Part of a small language model's weights: 7 heads of 32.
MLP neurons of a small language model. Each row is named by its layer, matrix (up: input weights) and neuron, and shows model dimensions 0-127. Each number is 128 + 32 x the weight over its row's rms, rounded and kept within 0 to 255. Numbers have three digits each.
After each neuron's rows, "fires after" lists the tokens most often just before its 100 highest values on Wikipedia text that the model never trained on.

L13.up104:115151125108164071116145135146165157182078061174126116130133107172154132149096122138178076138160123141144128092119145101153159127127104146178073152078127128106085076081109055153126106173117088132106084147150188168108123081125110144173121196146126052113111120140105148164095120137067102159105129144142122166086121087022142106188057168109176127097135165134147109109100104136121135123092
fires after: " in", "°", " the", ":", " at", "{"

L11.up18:090110112132097092110129070155164124122159130108166184118109122127130152121111114181195114159147078095117114066134213149107121100113128111103134053123119083166113107090150098144138160095171185112119111120156147127165142028060135074107109146160131132119076156146116055060104097135097122154099132060117170116085101135181182103164153114126125103101069143097136108103148172151089116094124
fires after: "-", " (", " re", " co", " 978", " Re"

L16.up589:099111158122077130133131103145178116142129077112109077104133090107165150102171108097180165150165137112118088191167124087071105147137122139165095126182130026153100093126163126126125145169163078096159114100192156136154130131100109199190105106132086149157127143080112117124067136106153123186104150117157125100126103172166136128119077137109153166047133194118109112156112172093136096144118
fires after: " the", " A", " a", " Ba", " La"

L5.up370:085185166135075153119109107165130086144136149115099142181094086136128166125170115150163124182163067123072119087173184154083113164113110144117137083110061134121088088152160117164164079147161175114104103135151187172130141147057082112137105118179130172147117147101122181164102136146122160141060116133140165058092078170154159094152156148185067053119105166137095142120116134154129144039140
fires after: " |", "  ", " 0", " 1", "|", " —"

L16.up424:177159105141126171094113098108161123130144079122092118164112131103099171171135093163112126154125132090158142092130107131079132183073162113187133086144146117128112181108151089137134094133114116108223104080136133163146115111061145142148124133213133139058128117151129140132127134241075173132057141119119122107120099127130184095095111120146178135068146147080125098116134156133102133096166
fires after: "."

L5.up514:145080074085118176092114118144191122144151173173135091088117172105142135117125135185176087140199113160079130109147177135125126125111132151144136071147108123182140090103142111157142178138114097113135137173172140158095200085083098124098107068133062100089103129122102134121077083094116138132106127076149134030065117115121100110129126107112154148127141158113094113056093175150113138150106
fires after: "\n\n", "=", "\n"

L13.up400:127134124161167160125069152117163107153134130099165157107139152095139124151156127109165112126143148188107101093126132066146096135107132142127175147135093158117166109173164109090112166133077162108134096116177182153139086152152113112140133164091092097145125088158089083122141183142133162165090120080168166084102168069056081114079122089173123163119101199087130099145104185096150103114147
fires after: " |", " from", ",", ";", " to", " ("

L5.up824:099131111085097054161118118184173135075124116126136144141129104122117157154122114153116115157175105132106106158137189107105142135120136121119118098186113103111148152081101130168135134133137141114148127125130171170189108112101090071080110127069100092112175110144166152112084059187157113154094115093143148035106095091184127118061122147174136154132126145103069098128141133131139149170145
fires after: " |", "|", "\n\n", "-", "\n", "="

L7.up124:114151136115140129134134119179091157111142140114106166188146125139115182153193067143133134184184123116119062097146187142117134132125124121097112099156106087094103147092171116156119179183129152125118100097157138171205161130091116048118107168104095124102061163116116115134139094195082125139066056156158156106054103166144094098126091126149103099094131154135097110157113180140172165143152
fires after: "|", "-", " (", "\n", "\n\n"

L13.up474:125097132150147083090152131134168116108084147095055153142137137126172162144161114115142087148127090131170116087117129099076150170137178101155122140128132036131114104116083097102104134117113129078163127130143097120161127137093133121145127123113093132091106177133106121163132119131069177147089139112193121162115079179132156164133075157165157077070115174072171054144096146142078121105110
fires after: "=", " ="

L10.up120:061144162124120181108140118219152090134151148085118168108114156130133127106115113126117082145198102124131073181133112138062170130106125105135167117144141086098153146066139098221163184131066058073137094099176155156168153131085116087124134133138103106128106152113136136090118188157165136125134117057125132069076140150121080133083081157175125120141180141129091092141109186149065141117142
fires after: " (", "\n", "|", "p", "\n\n"

L11.up723:118133183168121108118134086124099159103128113084105073145154146150159134124141098140121179143128079085091113172134130143137096107088146097133151096154137129085083142088186149220149144123155088122156136106188096136184155108100099174124101140143102079116195108129124147075091135154094124138155143087121135116102126108146104185143138131165149148073146128131101128130138218127121133101116
fires after: "–", "-", " (", "{"

L12.up719:164129115076192127093094162147168112139122147151101124113092099162172136104154124088128109134125117132124124118173138083121132193104145083178109119095113154169175136137173101107199126187156121087114142119147107146099133086111162083099111135146102131171172107114064093122090120164106128185111082102114172080082096195066130117083187144139142118110185126071121090152176127122089145119174
fires after: ".", ",", ";"

L7.up54:119150108101091172073165113225146121085134144093133131163164077071123149136115117141152136133181134229151126144139151146134103097132131116146115099165110099094134124170178104153134169121110145096221085106185156178160188158074096176140120131179094151086083150106086141118149078141144118149093131099151133122118080111132114110147124160123114123118119154115080125081122213144077102126137
fires after: "|", "-", "\n", " Gold"

L13.up676:114094157188155085144147157134133072099080138091125138117138130141147164173119128152157049140176137108172143142130178110094182133098160127110112127142105076156132144095157075134169134107174100112150117124137163199111127144062127096085078114112117111099098119149139123104118149113077193115069142105224113144112083135184173110195152082143158126067132128071088112097159129166074091098117
fires after: "=", " 3", " 4"

L7.up829:108114127140099153161135058148147153146151129167115039132190149130122172142127104114133145150147058137054083088161199125126076121118111110172130114156109069104163114165114106169167179136132134115056093150164098172162190177102123133109072083161129057117149158127127142146096105107162152143095142129162139130132119131219124130135065086150161127130109186134105140061089196170156159084102
fires after: "|", "-", ",", " March", " of"

L11.up713:088147125138072134083127074164107135130111110113128095105195098160120150148121118141184106144144077124090128138139128129130112131115135140112083132160097104091098132152160117063209123171198196143189126093169154164169146093086126173128108139170148086072122107107122131143063095136140112139084147144128105165062038140157175128094131133145131103080104126119089128051075165134137107092120
fires after: "-", "  "

L15.up422:113136098115167155145111091172191123108138116154114144085087102151148153088131105154129143158146117116088100080146111181069115148107112163155146076110113088176125089028089095151135112202065143089159163101139144172175157109129114103099106134099093069080129153121107126063140090143071113175093093098151132073096174123127146109156112144171124144147155167124089074073199167125143154143152
fires after: "\n\n", "\n", ",", "."

L15.up486:088151057112165175134097087163173153119131135145107096102133129149167122126122110103180081144121075134147129067198127135097126149160137098140090089140128149140142095094156132133168181146084154055147122170178111126096130185115143115049092113154118149112098099128151111160124155181093112129102115083105164097068126119113115100149128110127092124119208184099121117111118071146099123086175
fires after: ",", "."

L7.up31:155137123131105113147113113116165126113121144120128167154161138179142146143098104142156093148121126180231121130112113116122137168118125118134086107037111180119192146127094120013146097151127085145119073156120118117113190135151131036182131115118170197114089158166129098170123144164101113126122140129141109103140104131054127078139147144167142116176146157125161114106135098107163164149143
fires after: ".", ";", " |"

L5.up378:097092141118196108070103101182169082116081165156099154129100105089156150151171108134170112149181072085104122126161184117046129178110137144143139069106092111174095080074128092182156110119150099110179125161169156189141083139082065122110142116122087122144077149102139136107087154114111130168093111079199133126138126151146153102106127118138087107100108178079139053096102164160114134153092
fires after: "=", " ="

L3.up449:164103076112116176093105122144176145210110150165141060140068176130115147116146142131145068126191117153077145090138141138112119138098111160117167078122089134145150076161137117113149114142168104116090140181129098144113166082092086094158143041146130119115140141108076149100087094120115154118100118106147118090104102155148078131110086116170117116114123190105145108066106175190082111096080
fires after: "\n", "\n\n", " the", " a"

L5.up746:133154137090045150093166115180088054120067097115097134129148094150146152147131113139174153144149081112100137096134143143106150162095126115143118108106118136125054111097185126152117078134132186109158118087115151147177124201134154049123149140099106164126147114118122114158121165202091108113115104122129128127099088190177224111111168092126118092075161123089120104157085110088115128064136
fires after: " |", ".", " .", " 0"

L5.up605:104113188106077063141159105098131105137079149122105168160141136134133149118141090108147124136139100106176140096145114147061143165076119052101092116148126144128125176120098132147148091133131158143142123062118124136160091126117120114142147114193158159113162174159147161144145144199036158133109135154122122143138024160121231100108067152156157097087134165101102102154112124091101160137112
fires after: ".", " .", " |"

L16.up863:089101119093151135079100136154157154119179082122103121157182129112130128124079110152162134159174161143139091091163141149126139129121169151077124133159122108101134127136136120099125113170126089073143124106177099177127133080127073091157080139140154143102092151135147123137118106152111130145069129126190100106103104107101085101201070139167136104100153197136162160045087151162099092101122
fires after: ",", "–", "19", "18", "-"

L16.up542:154142134147131142146119128145107135088074124087110169137135129202168153157135114102129112130228105106155119084129115107081145198126157130184080133101102014146075154062093114164134120091101151144170082112121151138177102169114166165168143154124109143134115142105085151109101185182070176122124099118181116155123125090126122056170108106139134128078112159048168092086112137197118121077153
fires after: "="

L11.up363:128125193153051148128115106241140103095145165114138133115098180152136136108130107140153146142098115098115133137150159148087126114112155100172148093080132106166092133042130108140161123153059125049124117136155126142198184152090100128162117155186046136116045116101139132121103194128096106125110117082124122111121147132139128129148105125144144119113158166106123087125115151136039153032106
fires after: " (", "-", " \"", "\n\n", "=", "+"

L5.up692:064188194131141179092128050115139148095175098085111082135142157163120107143118134129151121126177128085071110143133156140111129152121142131085170097131115119115100162136117113167140111140080107126125160118138090186168124108096059103122136085152120070084112141119170119121100183136099098126120098087136115140082101134174118117118080143156168187150134147134156124116107131117128122085134
fires after: "-", "–"

L12.up365:047170107071121115124102110098165136069106144165100141134176119178150180196121074122081114169131055127142128126140184143061102171101145070089068146088066134128097125162110106108160116087158146114174113102125136150130097074124091125114141141183106173157084143136146124114146162112120104131061091128184170117142077167094197086121067096168129084129088158109212140111115102126171088087188
fires after: " |", " 2", " 4", " 3", " 1", " 11"

L10.up308:060137161162121138105107140124144091063122129130121173081202055023133122128144128118144183152109112121131106125125103142122139122164141128142115121116135079094110128098157084211157140175113163120185096109129152127136148134153119153130123132168121137192112149063155136131148200077135130154132139079118134144146204140118218100124081185107145164147135151097138135182152091116104139146131
fires after: " the", " The", "M", "|", "The", " Ad"

L10.up581:102160085059083138133160103114118154129106130181100103121119174108154137179126079111201130142120130146158084130145099104140105109123156167124142113109129136113098103071079104131109118122085158140133155080131156154134158179136088160064105153088125134118097120145129129128131118134154059119120135098168075180109070071152182096148064100117136123163086120124095111133058159115194129070134
fires after: " the", " a", " an", "The", ".", "="

L15.up319:138131082112113186089148139148107123122082114158117082182109117142117177179188109010150140168148085114045152101134137158144085097091123159087134103173100094131148076138104102119155111209105089118165124074133156145146116114122073123169080097142090132143150132163062126113133203111100108144082036113156114137099075137109111089134096125177147164114135120106142160137085153147144118138169
fires after: " of", " the", " from", " a", ","

L11.up255:160105094125046098131120084115119139174113133145100194124113146083111105172144123131166065136136132094146157087136121076087131160094136106139107080148131125099140160149097112148177141108163137134120112187126169132119166036126134086085132124168178186131111096147141157127111107135136118129118135105139136121079087131128171097109113151155141118098173110133136126118141143160123160120097
fires after: ".", " |", "_", " ."

L5.up780:156125084107118153091130122158144123151083141193150121125020093095149142120138142146155086135138110108069107082140186107131132144129144163100144099138120111199074064121131142083129112152091128080156082176138154132156137149126162068141133120141099241130160147158085078124101079141092110155106110100138128036074141175199119082159149080120100106157205113115211127095087126131157113090159
fires after: ".", "\n\n", "\n", "="

L12.up339:018144105178118133104087085135132094132119140101069106110143108152148126140118132135209105159152107130103121124144173133071127168123133082093106120136147161133151102123182090134160075103166176122177155141167140154167176114051101085108117117143150090124107135125150115100099115134153150133091121184121136137093108180136132154100146145150104119098078144141114096120105140155096086120113
fires after: "-", "|"

L13.up887:121109115155139171128094157185156137160126196147127054075164137211141118143110104120128090108109133124167113112141134068154128160135136141166098070124141154131186159131141098138144214215088099044114120089146119169115132094103103134120103117094117071109102120118143159068111113164098090153111107129121124064104121119097122172059064135160141119113200177148142087110072136147110106083144
fires after: ",", " in"

L13.up70:111163153126069136099127120138101185108099124129096172132156081128149123147159120105122083135154079126108151142114115124082127143183116131117116132086115150093097133184198123100161112143177175141152120097162176154169122109081150105138156093190150114072146112120134108140138164182146176123098130035135132072046068154089183120104169154174098119105110186128125131153085113166130115121135
fires after: " |", " 0", " L", " GA", " 1"

L5.up606:110112117167108161097178094184105071111108119133128121122190046094146131143118122145152173136154109141098121108150160100147093170112134180132102118154111152111093096092104091108135099162100147076158182113129167157151139135144165128137085161119052163163070146057136125108137136130128115150109130131147127134147124142140173175179149100096118127103157187162149111101104130119131096070179
fires after: " the", " |", "|", " The"

L10.up577:089108160139099078115069166146128099073123111164105072116113153152121138135141106131139162148160084107081128155103115151096093133123134106118126105104130117121088103046194083196149157132100128174147151068145081182155160127063163064136106130056124064122118107107147137146064167224121096134140112113136109134119129138131109153191179128142119136112169143118151092121120142108141141081099
fires after: " (", "-", " Van", " \"", "–"

L15.up246:148113102126128106094145085100130100118153102144091168093108087114152122139182098142183074139121121108111150124130095098127139150155130110202105067120107189191171115102164063141126149183099145094133060209133160132123153133109167102084096091128094084088116143118133117105116132131130122152110116104107144108140091168104134131127196123139107151153182146118075070173140118151167147053161
fires after: ".", "\n\n"

L10.up173:079159147094097113101138117124189150147094147127125151159105131109180139113172103143145088147184114134138130095156194104086092126137125133108125097120110117148065130133147117146148112127133171059130114152155135111159058138097104141155136184154129190154099126107107110140127181113120111149100118081160195087075101123120118117124083144203148094092081171069124105121182159105118126074098
fires after: " |", "  ", "–", ";"

L15.up487:119139149186131090107144083091165128102128158128157095112093131218144167094131119153135133147171027128088121168170194139105075073125129095116151086119127122142109153093143076176184138147132143074098112162148152165183169135081123092154105169106064168151100126103092067073117169153135118147098117149122150106136039187139087171164144131170135116134153134128110117162142175137088127107150
fires after: " (", "-", "\n", " the"

L12.up662:069172161135180132122127068192184125127159159172143054174099103173143167130122116139178082147115102108114129108144187110105090156107114104131124079148093105148133078120159095120110155089101114079147041150170129170185135129059151125118120186136058142160114085130120147082064205168102133145103101090138179071134124133156087099172156075159099111099143164117156123162102193115130117069129
fires after: " (", " a", "-", " \"", " in", " of"

L10.up747:045078198172137077100141081132151197118155100143149173168169120156137134134111112142133092145121162145115131140120161112130120109148122126081181094117114159125161090129098118165148136119137084092131156147136156163102091045084018101155126127104129065084104136185167140090141115160117127138123166100167161153078140128056113137102116135189150093095097118108174119123159121108100150157094
fires after: ",", " of", " in", "{", " /", "–"

L15.up59:145162130166142171140126102152117096094125112190107078138101151121152132119101115133176136154121094136111130130154137129055120142104126149133150093073079092161119110087154086155170137185105157045174103191159160164158202171090152091070125157116089167169124142071177125079071122168116112151093097109113099120121112168172073102157170154123087128156170156100078084115130175111133112122116
fires after: " (", " \"", " uns", "No", "'", "Te"

L10.up717:083106105131215161118142129190089152153166144171110180191061147125129144163142126139094114135161115103072128125129153129150115123101126127154148103107139081102143137121177092163185159102123112137115116078138134169135079074079115135103133145124102127107108139144079093044132121169105118116130169106145186143102077128097157102092126122152105087154218120119183125155121177150132127157111
fires after: " in", " of", " the", " U", "s"

L16.up624:088124110088177150115131112136166129114105148113123104018135099152149120126148111151152174143133127090134073140150072147137139126097114163105163111098066150163120093049132226166165142179146121138128140103153098127131130136094109127144054085165137079108116131126082123134187086143113151164118140113151133080109188110072108174137094105170161205132125158177095105074078105105134147085154
fires after: " Sha", " Al", " head", " south", " center"

L10.up396:051179082127147155078142104110167143143108130134111096085136114114159140109137105085131100138112127164093081179146152069114125154164113152076153134130092176143151069144095114132136095204140100112143100103152104193123116165099072147110098047145108092138182167128147166142121145127153169155117130106142202122108104077066125084084126088146080138121178124129146134125117174098174103193164
fires after: ",", " and", " to", " of", " by"

L16.up732:129148140128106186092134112164173102078084165113090129159080123134104151161189086126127134142124089166084129054129060104098086113126170077161129128166113050091153156095110115124169186084106140132167096071135153135172109198103139166164118141214113140113126147153099095164155160153090159109117115129103084157085099168152184094137085109128143144135169139023152094124111097099084149092147
fires after: "  ", ".", " di", " mot"

L7.up808:133126157108100078079130163183127102144144126121139157214145136166139147148179110088124145138147095187126122071139150106137112126158138164132118123107085074140136160145146066121114068120089136106128072122124133104159075181106181094178173122103076106186155082151107115179127143154111129146112105123149200142094111141139171189144136126129101082109156132096135110139164157120157139062116
fires after: " |", "  ", "–", "19"

L13.up509:136150109155078091097084101169140118115161121107174090148144078141185090139095133071137071122164095109101089090192102073146157211115173145064131068164110135148054147111121104117123184162151148135167121122147150209153101116098146128180094087096187130123140158105088082151135157131134168126118107127168148111148160139173200109146141113174124171099146157089132067087113178131147102093116
fires after: "-", " —", " ass", " Position", "th", " st"

L16.up585:117139118079090124145079081071109133101158104142142096146151196121093129150116116116112117159118124101136101084139127101139116137172133139169061094138115166116135142110182055170133112217112135110125106151161140144174143062139149104172141124179178162145102115082095146149116192176166091202109149105178101050092136114115109134178144153136071145108137156107121109108135108104161165157139
fires after: " |", ",", " and", ";", " ("

L7.up142:112080095126122095134155048151130147131132140103125139180119141120148143127127103100137134147145128134103139076152134118179104128162132127119102122076146115159135153120085097123127101176154132108152146159127165138110082078127139088070123171110068115119133132188135142118129154179103123140131178061124134107123148087058143106126141128134159148108131213098095114122150103097178131150105
fires after: ",", " in", " |", ":", ";", " –"

L10.up849:105181149172096097215115134139136075135082155103130162178144132193160144154166110133151142133117130139109140117116162116147095171110163139116116110144122167091134160148123106148136157129140093057125116119130182161136162155131084097059131163084159096131108109078099115047129119182097155120109129116166141132109139112212198101155131083171117119095126097087108078138120168154133126138122
fires after: " (", "|", "\n", "-", " |", "="

L10.up832:135125107114140145095134063183170096110151157141088148037157073136115145109131078157154106158118095103110158053156122135071105126098133072155139077136098042134160135082142081134196133128096169109108137143149135133181170154071169148087104124143068133103114174071140098069093091117075126144106120142133139139069088129082128162111142155123121129157125161125090143118160147121093161083174
fires after: "\n\n", "=", "|", "\n", "-"

L12.up452:121136167163114190138121094185112119111110141152105088112121092147131168140112084107117161142147122169015119146138207108141103139083117107132089140074120147117113111087117051132185133169154171051129132125130207184179133145129122163107059138160056154167130086081093136116151196157166113175078113113138153114160135154111103130127136146106133169125133207126141110161090133092154140076182
fires after: " the", " a", " an"

L10.up751:109098087107156115159110131163167114112097143203174096150083104126119182113159108107125154160157138178086100123150190136098148155124104090153115128057097146194190088079134068116124146208146133131173164109160156145121146090103137102119108140111131107184128134123103157101121146130098133154111071092148165157116164099021089090130129141141149121159176197116156098175062119068156157132142
fires after: ",", "\n ", " of", " in", "."

L16.up761:125207112144138168110079100100125137139115122168096078115109120179127176129089106081147145135105122136111089117135178122157145098136091140098103163141130122093116117128109106150130094197105127124122231193199113181125164174135074105099057118113122141153138125121046104085089159112137051123053091139185133150067078190198120118056147067146145131110117144124119181102063166100158120118129
fires after: "-", "\n", " (", " acc", "|"

L10.up211:148084104122100072139143107149118162123131091132103164189156130163123133141136118135139122134116094146138139100114095154150104140123112144137105100115091166110113146183057129111127077121163156117132090113131121114115170063122112077154209103140178171129105120214117105130094036114120142160123161095152127133085077132041153099085119165162127093125099141109101118080128133077109136148116
fires after: ".", "19", " .", " |"

L7.up525:088117136129077141129146083164142133105085104107090072206145101127143159179106093090133112144149122128066133092151163054125076121096145118146112123177107125147113133134111105133107165142149183080136104077130156144126118201121081122089146198109068097161127082112117147062114150174122100181114136090126129073149136177148166094126140110128143152164142196084150090105091120094126120156105
fires after: " |", "|", "="

L7.up133:134184091145142117135113046098117131120114132147116136122099142136124134142122123136125053127109097148140127100124123107139172137168123111215137118119115148102162086126130130103155144104128110106186090158177126155151136177126125137084114095146173115076154113158110103133123147113166178137111136134120147049090123126124186123117118109171118089111165219121089129100095161238106087065133
fires after: ".", ",", " |"

L10.up537:155131114120079132147142102142122157165146088098115096173161102154120145119107130088112127132102095157084150111122172116136120167091136116129134089156132071123158136141098070110173117118157125110137114124169183127113090161128162161128162124115084114127100066121178127160142124132129120176121145113151147115085076116127170133081070174161135116113101150109105114070095109117105124071211
fires after: " |", "  ", "|"

L12.up804:127131109111096144128099090153179101106135096162116138129146125124128150141118105126173110140180136130107127120144082100134135150114120093208071133154046081124175129096109120091162097109151149119138130139177103179153181099099138161063109115155082127097157104158079096074151157151098087161106113106121128093103110116093128111148156138136121163116173134102153131132157168106106172146131
fires after: " \"", "-", "\n\n", "|", ".", " ("

L16.up195:128097159114163213137125092106134104116150128138086108170134139137089162146094108160130139138092132125135108128166169101145120131128065085160109133148091181139209175117131043135137126208098136085122178132104192232132221160165101137115113135117091088134079083088137115091153190147166142175081139123217144085146117108096068114149139093086142149116102138133130120112135097091157125108176
fires after: " |", ";", " 12", "born", " 11"

L15.up410:116138135161161123129146168165143076086142119148130098110111134135124187157080071136180174155142112111052142147137181107171082130071124086141128110088129124179091133054182068113158120141121139088108151124138185187127111152154131167104097126141048174130092072078139123099128202162103098192111134089163122089123118137155178133160164127088138158088159147154132097147139089095137164116129
fires after: " the", " a", " ", " ext", " his"

L12.up348:118114071084090168148136085119135145113128093115173074104130125142100179123104101156169111174136083131052076122160185137118116096153116109142121118190076148113101117113097112133171153134121189132138134198141197166133192094114144125118085122125093164106087078122112125124144116115142141175067119097190135167075119103183067105124147089130195156114141135141098121028089152124135133101190
fires after: "-", "|", "\n"

L13.up737:110121131170116144106178120147093138108147135149175156116112161070153165134140105074184132148112125096018112144140160105143082155099136104174116101152144095115073175091148152170083154154101100090092141103142172118141195126151136155094138152211064164163091169033126113150145134075160116139099110107121147124115119110128134157133112164130093143078129128106136148152174227100109110151151
fires after: " the", " The", "The", " Int", " en", " Cont"

L15.up318:109127211056128062176099156161127203140162100144146132121144193170148118129172117181121131163128094147170117100118100158106135119117140155107120132082110113142147049135117156178139064127097049123131115110195107135138120094086183090128128163161133080119133107138072147098129081151091130097117163105210129099108134143000075131162145116171130088123075163098082097078115149151114121135121
fires after: ",", "{", " (", "lo", "ho"

L22.up874:116132101196162136122113126115143098107139092127069123139146094095183133176180127042211133142158103063104103156147127116120144125136158137181046129129079102176117107103117096164105052075175107128166110117160125166163157159104083146144100121129100078097127136073112145162137185152086074143118148100107096170094103150126153105076137118107142109119089141100129048107086148140123085097093
fires after: " |", "|", "=", " Phil"

L7.up316:181148065050142167065108132175143098170127108165144107115063172115150123127141127082141104131162143201096120096128140082142133161134123161123124120156110084112102045150142132101110105150096109140171092133189071152102169242130142093080118104116138153115155138131092148146116118140110141132117095102133134035107104114119125147160147112096083110106184176119088137095133207126176081068102
fires after: "\n\n", "\n", ".", ")"

L15.up377:126099110121151170103071160146177118075112147119110109120120112140177130132121146132180066133170101154081120176092167111026114150080125097133142071142108157170123104158196108081178121160149138091155141083175083139143191164068098098130132107118118140123111135059125127092083111146138161129119124116135138070081152129096122119098123152100100115108132181110092103144134184123123111131115
fires after: "\n", "\n\n", "=", " Be"

L10.up271:185149079122141131111108071111108054109097141180116141151138124142154147146163090070183150134161154117125119083137156069126099126139141119112075102121114124115205078099133118111138150109036113143120115119160160127154143169136144184076103113116094122161148128061102058145116144158161059164104125114175111140079106143083144150152120112120105110122117157093089133109161166111202157072176
fires after: " the", " a", " The", ";"

L13.up693:069119165158138205072169117146144080116145150108107110116130095088119145130160102070153142130201085095063101126133099100130089137112121104130100116156131023145051129117139112182136125169137159121104125111149157121184125177129130227151072125155081098143088127063100093142115133082194103164111094139143165109109120156140144133159154183102104121112150136094129154124157187126117121116140
fires after: " the", " A", " Ad", " The", "A"

L12.up778:133131142098090142099088141151163072120132136143085112159082145140120148099142120154164141178184090113068104094120203150058060128070137144134139097130093067193091134100161077164111169167072126104155143163157085164158206165115070058141103205092152136141133105097090142091088104157115097133090086144147094081101152175134090055130110153136129155141182154111116114111144194146096117148082
fires after: " (", "\n\n"

L13.up388:153108112124118152113091060112178069066160125115096105092138101138163144143180108155164112162085100148134116099140176143106114143098126127174128089097094068172136114086132087148133153150091111150143128151135136125159189090082150122103114088138120111141139101112097120085087116103134093156104054088110151096093137113054126087059148118140152176158174167084126107165166149097129153098156
fires after: "\n\n", "\n", "J", " (", "Al"

L5.up767:136154148122095112113133138132187167142110139114123156168110123112128168163211085143115104193126079105144105092153141118074123150114123110153128101122090134092151176157128118187146108155156154103128071177189138128154083116104091090143177122160125166152151133120128124146118103115136123124075126101152193100074129137049103123064121153159097081153106151109113119159148138135136172103109
fires after: " |", " —", "1", "  ", ")"

L11.up834:123095095133141132096118157156137116101178133175140081066121095118133136114094143164130139163175156127091124105154118100148141130128118085168098051190089126193205089097139093115139150116094126160114154131113144168151240129104133120096131082127081108101102134113090108119095048114096095144130100127135114104107104148118096164093111114082165164104145104136122116099125142128102156129197
fires after: "|", "-", "\n"

L15.up787:113162159168151142102140104190151118075096120138071089114090083134128186142104109131150176155158135105073107147150198133123133129150128083141065067120137126158109123086113080130096115180135141064113128129109180179188146136147093151084070145154062139178089131063103112111145183189111118179108071137137135160147162122133156129113149162122162141109178150148198062156125118082132132092144
fires after: " the", " The", " imp", " ind", " ext", "="

L12.up395:161075086087119176067108159210160109129127192152123100107136085075155134133128123106166088136168093166121121110155128116091127152108146116185071067124112128209139104142146132101160173135109091077179124166194144146128135097073167155079114125094050139130123163135061115126102134156104134121098116107142105108038164177127151130107094140141141106083144198121156103086124142174088090096120
fires after: "."

L16.up285:119108049132075123123112124143143140080119132138119122152128115143151152119150110127140124161130136133130160140125128050088095158113182128150102164112087141143110119116079186089109119100174174120176166095122168098111095103110087071139203126109142196132150150165112084106130135173092191090111140123141142138090115143133191091066090124161149132110118140055142061098099094126115139103143
fires after: " |", " sw", "|", " batt", " Batt"